{
  "head_dim": 128,
  "attn_scale": 0.0884,
  "bias": "qkv",
  "lr": 0.00179,
  "dataset": "wikipedia_en"
}
MLP neurons of a small language model. Each row is named by its layer, matrix (up: input weights) and neuron, and shows model dimensions 80-335. Each number is 128 + 32 x the weight over its row's rms, rounded and kept within 0 to 255. Numbers have three digits each.
After each neuron's rows, "fires on" lists the tokens most often at its 100 highest values on Wikipedia text that the model never trained on.

L14.up228:185135079079095111068111178154129068130090148107069139100171095131079069130034139121158087107144179169107146088129130167117087165179119083160134076098108145098082152170099064119127160128150096123118104169131127058149148121157166119106175092080126096107189116124099101045145107093133143114089115114173150104143161125138152123151139109103170146079136143169082121088100111171105148160140149145142123128214087082132169150082140144095128144170120128116093134110081129059159074143166060110112156135177166111155149143159088129203114144094127132088143155105106176171139139107147131130110086128172138118111077130113081120142113206186104072167115116136154205152106152137174099109133181099131149135167168174118138177083142121160096086190120116175138121123159159141121167167123137
fires on: " E", " are", " is", " Nigerian", "),"

L7.up239:139140183184139105117185171130149150120128109119068125158106098092072093173101124142142106152141095169118100213143085121155173160121167114147072147088134107139153151089133178111090176163080142162128156111094148130085141107093149187172120057116091151161158113115157199147094125147112091139182158149137105126137166154161131144208154123150145079159097097169097135124138091135145153175150091126153072179193124144056094118091136179133121115110180146082095122075160114097109136117140071114099145178092089126104142089116107141115138176176133149095149112137170104098142106117063179143120118099125127119118104114107088181135163092142128076066147118127124207162152108155095127102101132131091145130091108047155095186109063083145123120161103156154204136173105116178206096110132143
fires on: "5", "6", "3"

L14.up1001:078097132125112117121102135091105091105082168140120089151139182115127126060133115081154159096139168135081147096100130190136137169087136172064174138168130133065103126190094103112151133118108089167126114104070119123199107092121123175100151100146118097107188109150202119138149128153097081110115162160041130164144150088107130141068093094148122145135124150078092107164095092127091167119113111148151131082112099134149148135125142133172154161098124123133078145054147131117119127137177104145090109136106057149093109124116137090127134103075157095146127112148178144124174112149137114033141146159144083117139107152153074097051134166151119070104148129183092119145115140121105131110104134087137079142145166074152069177092145123126099160200097114167154152149119089152149156120152213
fires on: " in", " and", "-", "|", " •", ","

L7.up574:146112136136151146098134152128178138128099148128188150150113140110128203094080135125102134107152138123176151096160180146096155130127071125104129141129099074142100114169159153172112119192128094127080141111162128134138118172095085076148143169073124144144114170086105117139144088119185138115114060167090156148106112097092150116184126102082073072118127172074129163105123076140156100121161139140159082134108062084119114117073113140165219148196123140115181104174103114156072105135168118143089122151133147070125139167123162124098183177162140112124134063049132140159233148126138185120106112116141122150112144107181133147096137148142194128115125142143112106162137095056158117137117095170133096109210082130130139161145208101167129149124152109207107147154140186149090107163158152
fires on: ",", " and", " by"

L16.up854:125102116139122154115102177184161059105107136155152143188112103121135129124125141140126111203138170111087114179098153159089118131180117180093095148134083148088110131124136134143146142107080097112113090149160055119077125067091154125168068118115070128102127087088069113149119144146145167093113151142158109108139155118135119206139188033117121096124150121147113095161134107142174139110164158141123149119175165143133093118133067146067078105128149124122133114168134113063193116082174114157102120054147136159140165103157149108090094101147113138132150105145126118134175092154138193075136115105117123143115095157051121128148148123082149214115130100134077089163130116151146148121131126105097104123179159157155161142124154145181113116125154086182117181148139111121139122082103092
fires on: " the", ",", " his", "6", " |"

L8.up527:102089151149086186154135104094150116146158134050153123101080123119106155127102115159082125169195115108184110135120162106152103094105169118103140086109126142081146120111134053111101166143111144101161162094108141113180140085064110189095071149117137148098129112095143082183128125181151064126139097127197108154122172103112144157139154142071105149166162114171108191187154155130109126179126161130139156198174120189106153169126131160155128135065134143097177064106086178129175156180149085116123120220099153089094149148114145120085148135112168096135096114125124186106149111149143104153103095140086123158145152192134095119153100115100076125175124099121137115062110132156111124111125184120142136150171097141117121093114140095091167128158164118115143143156099175128118149091067137
fires on: "'", "s", "-", "ro", "0", " and"

L14.up594:125133092143139173147119169063126051201191154115102101108092166131101076118134136206100128099075161113097164091098120112172165162158091128109132174087136194152151104183130059132092125115104109167138109135125111121142127089107148091109053173114124147155165135138121114113158137133176143142125150111170186116165135079082160164066121160140116122129177102094112114166083108179137145107149085129116138080153189149146070135113131101095142127134109100149113077190112158074144129128152086166095130066150085148161135155171126169157135109088085144134114126088091131153166105127133197115176100116129068102137141138131098095054132191132149075173176146179102128088110153135140117092159125161118119082141124131126103138152163153117162138170122165160068141163119111071122134131097169
fires on: " ", " and", ",", " for"

L9.up603:098172127150148129091124112084097099143195147164067179121150165140136184087140126089087190106171103179161123102168098192147128066138106107090142114201167107212138151098163175083098121170111099129182087117108135170181138170153116105153123150105070166141133126071101136109200103109153085150137113131185110147140126096132157136089096110120110119159136142135079090111168149142095095173131187147152094152153059095083108200158090109158134161112110167139114148173131149129133109183162117147079061133100155098166100159129156134169160167159138089135134100096119129192185133134153109148119139120130061155098074106097090130118116147116156114151108126140079138158120123070161104139116137140147093107163133124165123163164150101147189140135135105125115186071123137196077104142172133
fires on: ",", " by", " ", "4", " time"

L16.up653:100098178127067156114201137127157111156108111140094119141118153108107131152188170087144120107063129156162125154119096113140120089134055179138153168094172137087157133163114102136109112135144108140116129124131083125101076118165156064073106145129135114098124138117075114172118136162117158176109114084061130119104140157085078106121135114114145135137127151146105139171097163124166145099124116123134086161168132162124115121161098091076117140140087102166091056213154083102147162148099166144063102088143109112108132137116162088137128137134147118144141046104101152102171127132168142120103127129110056176168113161146142161067151091150106108108135136152141179065136179100168152113109100162129140117139216182183146091134105099121129064140153134194162124115188095151171087072171139
fires on: " h", " b", "H", " H", "ib", "Ch"

L8.up650:105125158099124136148072117148157129151142122110101121180115102091129107103161075113107063149073152136152111123144123103106146143148141133120132177097132201137189117167097095061106139128062114155091139117121132146186139044097169157151077116123115127179152108105102092177171118112224081121140102090108034122182101102092100149182132139104106147136102121111075119111134148162106146112107154107144168105146135189140081145116083150144100116088133115108123101183110200100129126155189118126139121122111135116077138082118068108136057130104143086149119050124113171149170143132114145124103157110146112139136171089150134169110132182117048101138133143171123178130159151130102144073137139089165149114137083177088105156126127182095120104130116119171036090200186157080208163112091082
fires on: " and", "-", " for", ",", " n"

L7.up14:198117151132141107170149151189149173108113123141148131124128100141135092109133167127126182083118121175188177113131099106182148133149128101121116124169144113100182097153122157079066131078127195106110090122151134073175187135107179128108104107124132176177103131108168107090129094102180093199135154129177117090120119115145122116126151097102123135063127082088106147135134120087096114062112096120152171161132163130118070112073114127086153109100140127211083161137126100235175087121111088158132063146111126102156099185119157158092144100117047112108107104065143141112108143117133197128136113148087110105099078148137135093157113121106114140156139108174058094102122171096147084128157179168159142136180107124130132139113081187120143165149129122153125171126148122129148055090103127
fires on: "-", ".", " of", "–", "\""

L13.up850:118133223115110119186124141134104105105142080133139139181135081113123151111194169096141149107125080152107121159134132185114140122147146203116048158118162096121112123175124113155126145117155137117097106158136140050151133136094171123085121164140094082126097139123116174098157139128122078102166128169109113112114111147082128156140069111157183092194089157074138204164088122139174155135108121139158105112149107114094103107043084148116135222061129139081134130129091092125167182135147110122127128128147147082105110104134110149133104146135201110079088160066085130149166086162149127150111124057122142161131116115149142144177141116121081117147093122104114125144168120141149145131138082118131106217114141087159158139155109165149064152110115170141145082116218144103159146131179134
fires on: " ", " Team"

L9.up171:093168079079130167114117085083112161190149131123147101181124149093120147114118102132110109156135114101207174182141143114173197090133113148136119077108143116189136121162200155081114098152113117171132149143088062132139084106121160075182121152097082150187122100103159133115188056088129089138112163131101095135085083106104137168100120135102066129138123137129078062139182122055158127138112104114166119170110145118141130192134086099055154168174123170167187074162143120117167117164123087125106097141155139152128136139093102122143119118123128108060154101122100145198154168201153200149113097172104109196129090116139116138078136139139122146095080107110146126088142099018150110142084075161120095072141107106121140179149157120120194119118140094167166184125092127178143114163065146
fires on: " and", ",", " by", " the", " his"

L12.up216:191160106079092062165130095092110075120053108116126140167106179182118198130145183093097122167147114114117212096168148116137142133145083154093140103161082117135142125125134154115139072105080111078114129149060134113153117123138124153123142125077111092113122176106101154107116161057174165068128135145107143154112134131113159113129106100114160134064125145103141129101143123163105111093098166111076142059175155119145129121123115193144154133126102130124137037123093000141160184111188154106124114154175151131178120191136140154098168142128136150145183144118122158095127096117132140188146115096098092177095090134162071118130113127139150143108117121136128147096138084138131119113117100130107179064112098070134101154152160092150080149103090167163102147097170077170161083121098106
fires on: " and", " He", ","

L16.up197:164091172174080153122201115074220095099174142121175105059139128110122135109082088131148127131130115116162132148142135092109136126057121136112111109127152092119143099159112145178156103122178148142141080153092121106064117121117141064114086137120131159156111125119146177109092099123120173095131098182092109031133177138108188133138173177159104124069153170120144100155058170153156138171178129106144131125089102107124096137082138128106174108074091123115086147156140107184108105148166112119116132170117113119191129120109140162160141162097136104086137131129169093131168173157101122130088110111109059143146145108166167080101106165173119127123185128098163071086076171152127154121096088086121090119173092182107137136189093144131068120144144034102132094147179162127119127138142157
fires on: " ", " Grand", " Gu", " l"

L13.up1108:153156164163139092109127154158134098119150159163168191187116104125139137104131091095098180063168094101121132094175134141142107118210131074058139104104128151179106104107137174080147162092058179177129153128107098157123142124121148146069168065116117100120116215168106115190120145124115113149168139193119147080072171154141149150100112104133126098107085159180107163117082075128156160100114126150135148091182111096146119105159138129166154121109168099118114132131157152121103170081086123103134134170133138193118178145079127167165081165076125198183088118109135092144082129119134104107119109081096155116043173158139069097074097150074106060096200136146099150161117088121121139128088124159098069098152091133118063204153181119144140136109119099104117140126162123107137158115171141
fires on: ",", ".", "-", ":", "ik", "8"

L8.up208:133171090106124182120163131127133215127111118174140123158159150130117109161151159098096130126153137139136124180159160156157145101133043109127139119150121123193180082121113101182102155193112142096107130075127186134198172132092066113122131089101131144197125165081128107080089104099110158149151149104115182138180115102161120106137150102065125165149088144126134156082107127139033068076097070192115149173123137135145148145123125094111112128114168194161122117120155136166133140152163141140081147144098094158180109127110107189162113125108155188077150142142135099105145138140103155120086139174146099107123108106168119133156097104097129130140125161143136115114181151091158080124085164168177060158117170090071113073130036199126177124172155119159114098149163127137114109083101135
fires on: " of", "-", "im"

L16.up211:188164122150122133083129147101197153068156120108119152147112054118110138077165037082143069142127132175114150094115122148168121123060147099066170178077104080103100127155102154124154156103118163067153137115120157096106130092142149128110159132077122098099161052209144129143107122164145100148148125119095200094150125109093127094123170105120097114143138107087170157140138159204093139142138113135065150097127123095167135160177090152142148128143159162100080075094136145159122140165134110098083199141095107182099103144144152098173144091113121119200101093128168150127107109150104130077128124240113121083125143127152127087122194101146126154112129132161103099127122082124102088105160148025135131146090120137145128160167147205091148154103158124166129110115136129148146103126118131
fires on: "-", " ;", " •", "%", ";", " |"

L12.up1108:067154064126156134061073067128157119156131119132084166115102121118136101206127140117173162120154153109129093141143123108106111134137146159107084136097138143098144159153120135133090134180134035157085148141104160169090165145134114116111118160143135178138121181156114126120085091139116139086184172154109109071133158114124109139161108159135146060095056115126084120112077083137102174139113102092118103136163141128119155141151118140172119149130118152129125133156128126163164107098161136151130118198075166107144146108203072084169112148211137162120143165089124148152168146101103122186127184091156126145082107053169138152120118123096158133172080030155121162145100158171163125121168154191193102113064123149109108151199135132160150140157122139106118119166155144126140152131156128
fires on: "\n", "|", " (", ")"

L9.up925:200112107128207100096167156141116126118157108148139134154191062139065070133135131086114128118189135088113106153058163166140133127164123059090149172143123133167162066117146113167106133091082137093134145106063159062144147156176128158130170095131104129148100083087098128107092119136143175071197142128086085114112111119110109123158121176133136136124121153099135124113114132117126117103127127114162157143106108129125154113147090089139061136126150135131121123104115119107165168156119151171168158127090089087197087129180025154080086082099141113118123129128150173108176132149144108090137098105192136096129158131121127125155111079092044177149124150188125103181155152090159077101095124150156098112095140159068139088102117202132129162135105097170096157151155102134163159071088185
fires on: "-", ":", " to", " a", " out"

L8.up480:139135154129141106164180168101137173158044149108157138106126165128133215169099109134162112141087175156195126092199098162121058065150142123115107093188171175133098127112128122143142095185154156118132137112118127191034102113172119137156164108135105166111187183146149166103183150165138095101103117156130095078155092093089166106101132159075118106139111125097127167088164105167120122161073148102145103156130105114156161144108162220133170112106127149124118139147078137123111156160120118052160058166122131140109128133113137115133179143134154168170100133080104120119158158163145166095121166058176139115127066137077096142149137096106116120193157124163138174110165086094155165107107113148112133088131158107094120134169090162122124155066129185108135133070103156140218134143128150
fires on: " with", " had", " of", " was", ",", " by"

L7.up765:095159156127151121174094102114109141136115124086149151161089122099162131108157135133113164102129140142132095117096118102091135124141159119080077136092104098095112107108117173141114156164149055121078114188116113117129127142069123151084100165137132104098141179102133172114110109092197095118102145062118040132091100118095149175151100147137146135101079080118156150135125144148124112079114163140123157100152081082070135171092120148107196132179145137088201148132107124113141116141128196125090114092174109128106103103121175135162132085165207081126101120114133124160184078122123144155160187055071141120147155113125152120104149135143097093120224165106084164108125126150100116084096120074073151125121132150190156122138127102153125087204167133095143112144105153135158101090138154
fires on: " well", " and", " from", " ", " to", " about"

L16.up787:158137097094163130166098139177083120075138132169140127163074142160153095124147051118159129183136186129086141114105124125142091214166151192131133107122104173173100140137140119099108167073174174142131135160145127167142121132138117168063154099164107107123150186173107121115111144181113106131094135156145159067066148192127117130149079099158128138104083135141191117114134180107065120069126140128124115084196114103125128094120176149123101182132156071086172131146144098134109134090144087144109129083108200109141122196120109165097136144143126100161136155181098128204128154126175197092114166130092185156113138056110153129086098158126108052157146138128121121158123122103173166181065122076104096071134112137127079175111118102096129155111172144115112123157181066095138134136200149
fires on: ".", ",", "-", " o"

L12.up350:125126120166118161096118159128138223098129124138057178151160107138172129124101110121117072146106141145116141151148129075153080134150101126141082100068145123090080137112188079067135129145180137153106097079118135121144166116157170108093153060092166131092114141141066138118108181069127139143088144141161179073174131158089129160123105124137114129119123141169119062129137110138095076178159157126135181114113127101157142177131161080115112172144093118147169085102106118078166126102146169122184078076201109072074139128141150104135138111142159154117118106148066141125106092121116172112166071184108154145090066082136115143170115194148164036161086157129107118122156152082183080092150128132150080166145116187144131125101116091199124144139110144112157086102140103111082087091116148
fires on: "),", ",", " (", " Nigerian", " Romanian"

L14.up865:099097116135134124145168106116145118120141124157078101148127118126098091079145101171160106096081178112172100106099117150140133128095119110165124144167089096076115085127126134061105164092107175124130101094114151162168151128039128078112062071150139099146143104071123102118166110172120151087201106117110120096127176133050153193110161170166083123145089126159165126125150095089190179157101122139192148126178089148137151128105076163069148167070145160177154116103161183160189047111172068129098121130138091136130185147162090078129162106119202143089085116087132166162159125105130154190146165117146121121107124081177114104117136111144112090120148066145093148134107136137091061129082125084113113100131115067180146167108124097119129145156074088172140089068104085156128095146138107
fires on: " of", " and", ",", " in", " for"

L16.up305:168148101102116175146155079148137145126104160111094136104080193099134157139194119104183061047112156157144115107114170163127132164083084172131200113089139166140107090145120124125116149155148141141074115146132112089152080157131147157186140068118150121122114147121166089081159169134149097162142094042122121133117096118119124112163077119162125108149136082111034142169101147136182154149092138168150101103159055130156169097146107098146100143113187125144139121190108132132135132077097134081081080105077136104109161119075139167127066168141140141156124106149059129133147123094124109167136097147060102098103113184163108153079120099108125126120103102111174131192126159093179082124135148164120105110186134122165172155116161177100103131120166196152080155182197140111127074114128149
fires on: " H", " h", " M", " are", " T", " |"

L16.up958:155144143135087123130114066112162096118160167080119100136116092113147077145156102139145106114151121133131082110091156144152124120120078110118124109151114184145122070193094095193114081129120195216174073118099141133125154108127141144106136075189112070110146064137113203074145083173110100157120159179124129178101109052153093104086153146098153131139138117074171107108099099106149152151086114141106111165122127071170198127131167187134142138138115226174053114167096189129130109182176114155134102120130110123168137140125124107110121127125126196125192147121107145152152077144096102133109139144152095100174087118101070142106147075117079183113146159134132202141187080096167107120111156080190165190131144118174117134149174068052134117182173116121153134136157134108101137132153183
fires on: " |", ",", "-", " ;", " •", " ("

L8.up814:183157181101131134133128122097137063130148131168145105131098156096129136143167155157130117114132156125147105167070078171154150133178145137177176091152168141157130173116118159149157155181167152151222134080125110150127122115129159168098118094068108121133152117167090133107178155144131145119141117138131075098087120163175115081135137124147144181133139166047116073216099079153062194122095199139125081150157104085136114155175157158070109144170093065203108122145144146150074121086138117172115105123127089137056061172072136115134099131189098166162165153083092091123140124100119072156120097123115139124180093122121148140101107137161149185189174143089067158104083099187069133174136102108136075102080127082124093191105075092120127126138155164125147169045116117078151112117199122
fires on: " |", " ("

L16.up904:086107088133059183153146107095147108038128094115146078193133130138146174084146138106091117121158129115102172160149140143092119052196109133125174125090084102122118154169142109135035192072125128154109157130063084129124114094081154185196125128091167121138180099117079127067133163086092162110094112082201116077098149116081127136140147154081136144157115092158140118146161103136137142157142159180124197134137116187075097122100164075116153103167180123086133185121084079104159146096094182162156129165145136129084125140183130127110100095117133102109112148107108065135097090134090126069119104150121170161113069044146139152150154195094150154133160150169122144156158144160142065131142065114175097116130071174069058136155102138122136133170148122150113152180150080124127120115118164
fires on: " the", "0", "6", " f", " first"

L12.up1083:122163108175127109093118117135127122115099123097128174170127127117181161107096113145083065051121171151154140147133138168146111151136126158163092093121106107109126119101122109178148119103145147147115147141075068199103148187125130082073175134092131182216156141176134085147069087139137110133146122151145166103079094144129132061149072153182136163132147121086129156197153143108126196062091137127228203155154138109067122149150149165114133171137174109057127146181127127108125125116096143154133117119135153167165192099155064111119108152119100158127119095143081156102095085159161143086108105141080152186083181121145113133069173090171108069083161148109130174081132125121154117098093117150154137078117115126169148120145181068088161157115092151061132147172123149102110175071109121
fires on: ",", ".", ":", " and", "–"

L13.up553:098127134165129122121095106121121077097114091108152159085197106091115187125129131127143132106162147067120161136095132160160109106107115082139115150129143145184101128131142156158143154127089121119141153163109184103135157147151161144157132143131099151108133108073149187139126160169142151135135130064145142171132123115129133097119082140144107102208034125076121146184078167181137101105105144105154093089115143110053075164136140127095140135114196140152062108162087165190122129113120126138089084128077108104160106128140127062138106075108171133134158123121129190096179082112083116177116173019145162171112089064121134112125183212150117164149129100107104121149121079099109135146110125077206162134040161118171142156146128201133046131162149140145119134122110143130156165112167146
fires on: " ", "2", "%", "1", "9"

L8.up618:130142116147086109149125108103154123170158114172144095082106200129107095094127107178131169096145114051158186146172121126102117176139164138144099130127091083080108122156199119123130084090089138122138048138089196147124166106062100172117092118162149113146180134106145160151107160162150042127145134101074094113100110120136135142076179062108123095137111141118081175153165118113084175106110137139080099105145100074114128092073173090179150154144097126167156071125164143138154144124187154197093130137138106168119111106061112105150173086174178095132138171208107130133154191145111160114134138106164158186146059091091145114067162101205114147164092172085125114156141123153110112093123187134102143108118107123156081147106073189117116124178116138136130133164112139085118099068118130
fires on: " and", ",", " or", " &"

L8.up747:174150168100097194163171137141116168135173068144105079141102188122157110115113153178152089136110011108094102103132135170142085087110154097159098136148200173149126081115140170161117131147143128128095146072126141174105087161081155129108111098129120140070146132134127121157100137096122089096080154091055188114081135138066148114112051164140091098125179127148133141116175124145098122173149108128185127094181111075120161150134121132108161137134131141133172109165098146116113140159148136103101073061117207121156091133128104145099142099115116090143102127062153104126107165185132141052113151106159096128127137138122212100140136087158103133080164093139071162183169154086058142112136136154087136109099134176128111109173109137124101137114115142135111075128150161093119195202083090
fires on: " in", " by", ".", " of", " with", " to"

L13.up957:124187183143123162173109157060097139131086075122146153166087080092149112136139114076159168121137091116092100144127103158085076100119151142109100122161104083109110174174169159145113105119115118110116116125135165157176138117087162059141110125200095120113116188110110162119174134103174147118149146096185117159119141150128108151098104153069162114151124081133109118151084131175121084098116139066132115075155114136170133126115109102148158100082152131114114160202127058125148153123053104136128182080078163138141129166162126046059166140204159111179149143065115219122113153152130123114093139127152136121175151139120180107105107110107126131123122082149113121112134090102174102101077089114098144145125111136140131162115139101107116155074119154141117092109127161188104086110105121
fires on: ".", "\n", " ", " \"", "1"

L8.up412:110091164088059144188172154064125047115131088132135134110157158120127145120113125173086111136113173153106127113197145115171121135132138118133109169132197146132136133133089146144113170118110100128180166110112117083148148108116153078175096169104178116108057095104172101133105139155077088067122072164084144069152124188175121153162161148097125112165148161183158091111064112105088121123135084127120147142117120160151135156062100182076114073066155165157150154178118150140120058117144118131067154145138117149109098061136123124115144099108164097124119085119143137132132156148116096113150101093157082104113181091127135156111125170224155155113129148127156144087143121180151176121098147129137138064070094108143130150177119181172120215127161110158114196161131118040124142130157100
fires on: " and", " \"", " chief", " most"

L7.up953:184175128105168097164112148124152168155034148106102116118195207190156078138133088136165142093090145150162115071182151204105142164123063128175134118152144090053123132142129111075146100088123124122059152143143137172125136086136153157111128101095118118080120120114137072132131124138130139102029119045174134116145136179132150160152116109125106165120146149152144152124120122102115119095149069179130067178100154149118150128086104194125114144157111033164181101158152123110123155073156077100145190134149183105092120112167130124121081172117162137130117136140140177109168123145080118108138161110126162156107151093142094215182068171108155106110105134075118144144171120129159115095077121093114157112144134152135134159143141147099075156089140103150156094090097198115130122105079179
fires on: ",", " is", "),", " other", " An"

L8.up128:084090168123102109175103118126119144148134128141136095119108150144127141133184176119070128090125155144123179141140124178138175155150079125186109072125081134139129104148188105134124161160190119142168130157124113113184120158144128135145155169093133126090073150136188145135134121103115138092090094080109107156121091129129128144102099161154149141096102130156203128138092139170056073173145133116162105106081104140127096084110173130126132175169181125186095113161146088083130197134074141140087080125220087180128161156128127160098158158176191172153149092075070088165146164085098091161112121146111139166149117068093098142123164144132169131120116133103103091104152099066159082126082105160140173113145103073129134142061169125116146174108126115175094090132173136078139085121072110
fires on: " and", " than", " but", ",", " even", " then"

L9.up341:148084170142127082123149125135070106087174158142133124163071106065161127161166101075127165103156132137114097099159154165137118146165134168064102073115167140196124151161143123129159130124153133106159143145136166122085149105122123102111126111142180097167145119187186064099160197169112137153078174159143161136121130141091133149122101133138162136087140142165136130170128099140092124120111109128096111134182159091141177150144112126111120089170196119095106131131170206150156100095131144119119112120143108195118075095101150150137168079088115150172098100123071099100076113125070095139108189088131187113109104056127129081078097185120124097161126108125103111137101109112100162164128136141095087096144106066174126115134177143132144136111089112119101165177137099125147159145136055
fires on: "-", ".", "s", "th", "a"

L8.up777:140174100141199072174130073155153146166163117158140171159148089127163124150169084157140125106086138065098096094162156160149136083171115076107155145110117132195120110074190137097137172129186163120169171082046065161128099087129092063149121127146126129115158129107137108142126139119118111153046152140173111185143131117138175130167101105070168122082125116141173139153081144173130168073150135115126175076112120122107124156144115181128107160106146071118099151164169104084126047096080086091126116163133117155133067129072106132042180139076059140135176170127119131127099133130200115112151159131066110162070149086130114073132110118127218118135111129136126148122132117146129128143165127145138129104176114117129133209096198124181144115056157081102104121163144096139092141136148134
fires on: ",", "″", " on", "."

L12.up292:145130152135130184139176163073152149158124135102101181123093111092111117132160066139075155145081102094137127120117161141154179166077112132103076178135122130124118158135153146134107165145091118157103119168105116092179146133136164127108157153119119067106192104155133138107082170137174111217138083131120113180162125169103084104144139145121097041178110122131149175134068132131096134069064125074105143128140149092127114110130088102117162104144171181146110070176104111116137074083139091134197159125104097190088106104192157120159158076156107139104151080124092132091168116095105171136066074158050127157119119103104102121102146172110152083135160159107116186111159092106084094085092058133131144105162116098111098127085115165201174156124079109104136171178167119172139120033103130
fires on: "6", "9", "5", "7", "8", "th"

L7.up231:081069136173143108153144086134159182123166154064112137133101145150095129130108090158089117129113104164094102149098091093156102152112121136104138168055149132105084167175163157125123159157080120110187125087076193096116128092099059195113107126120117162149111153056125091101197109153088128163048124097144172135124137154138124131129079121123097079122169118098096139150117133101125201157114104075168158137145114106133151174101096110099159132066096155111144075104155192143130111114094119106160133165137127107130174095146175127173130133110128104118148080116152075206153122125141138202125132165126124131113130151109154145104099179196084195103111103103175114059094099148098118121085175128133113079147144168155133118115146094108075066117125130147073126141120144141193132147101139
fires on: "-", " Air", "ro", " air", " mic"

L8.up185:151104134080201119151156083091156138132139191160097157155080120095155123178106127144117107162085156124145075067112141144113152153174147132111143136199133197161128058116184186147092114091114107192154162158113127160096158080149092103099124124145120133121085160085082085110107119131088072134184150156117115154064132135156119138168135155113129137101131136095089112172090075098111115074093115082130164116147105088148172086188127117051179201122072109083101061135103181121221109138090124181151172155106178138157120117052095145144175125143113098122161119082106063129152140090090136111126151125149150157126104104147124099146067146135160193156131175146193120145079120138174135142094119110176161098099151160116154172188135157128128146125092083096143166164115156129105137165191132
fires on: "-", " (", "\n", " there"

L12.up683:159089100092157114084114121128124135143099168101152151174170099106114121170111110116114134086112122148144148139103129112186124141154143110040113137083184045076068113109088083121104129117094065130143128152109113064183157127157090079063147105034133084123120086123127120125127117107147109123103157131158136143118146113130139138125141107085151199143100082175163105134089154124078092114103128199165075079135145070125155129140161150086166126150142143089117157151139136085099145141087100103166121093124176141142161188093109110145127213107133159120187170105144144181071112137144090109134131061120086117118174153188102114089109147114108128128182158160115110117152122105133117094131113116156147072178096100088126169084116124190168148150108120102137144099095133114092148139129140
fires on: ".", "-", "\n", ",", " "

L13.up454:118153222129162152113163124121152090125158135147091150139162115149112198108109091154177153120139113162080160157108123181087135169133141114106130085110131167162105142114122126146122187116138096140158166181159112176095117127154106106109139080121089113191099113143133132107159119126128066170095159144126089098091136179038071100108118165173134103106077162139141093106113070145138158095097141179150094134167150093110147121137177122134119108157123088184131144174131140120138087093129125142135103113164102161078060127088117131159152105134164165182135151057193151094195102088101112126125173088068092156125181106045114109143122180099145060111175126189151148138124119112110111135098078117080114097114144120127085129119157091112135153127117116147166209083104177075145120139150199
fires on: " |", "p", " to", "i", " m"

L12.up915:161133098124071157082170137084126056094153174109162102132143098096150086097147147181102166128166163131112107112126117104133136130168158108118103123144157130126172136130143130113126165129079125177204120182129082106147129095088159141112106138079063141223090110119123066142128137084149148115126146167133162128129152094141174198155191081130141109161127154074118100130120092127109133057102195172095100142176108094165070112100118125148077131126131155147113142083168121134129153103083103107180133144190075162117061120049098185103143103098117095146101107129084103092053163168164061113103112152165122120136160117146121136129193132078140103101163135083135134183075111150105114167090115081106087133183088092130121171088113129198092064148165137140159177103158165095156140102185164
fires on: " |", " short", " off", " out", " up"

L14.up1037:167141132134143114105108129051148155116146086107141201154105140117124118163153112149149126154118094095150104156113111126159148152142125174061158068123131214179143154146105153121128124136114122160136076092109164145105140126156114088161108175106150145126059102141154116079101100104137162132102121093134098186112136126099125154098146170133160160122142101157149105092105112112128137081124103088132109132151149089135095100106135135151120150099080137088082110149146123069092108122155177115126092193123095175148063107123119097118158081098170136135129133124134123144129077134099109153080146080132089133069119091206169148087143117150116127141096032163080125119126154136165176132160120127138068054128181119155121113123174160163077153138115100102109115180084126129160048157158156
fires on: ")", "-", "0", " (", "1", " in"

L12.up720:105123089154089147108130175118195190161098163060112099145143078126152166135159132105108108173143154112102131199092147103199147152163160092118108064158108163120153157114171093123106168148107104140119143158147110111119130164069071124184068051120164137118125075122085095038119104082098125154094182127175124143072144153122108162126094155156086102223130140217106132152101097165084125081138195131162119160137089180139080104079119104147119120159114119159119086158126148090095109101105148138135113173175145194117168177130165132077124164087148157119133119176109086115169138166155075140116178121132125136125118143098104077174092124152127160169122111153106094118121112163115089101147112157138124075134141153144156107176131112153089122100166162086146159089178137200134060104139125
fires on: "0", "|", " the", "-", " Gold"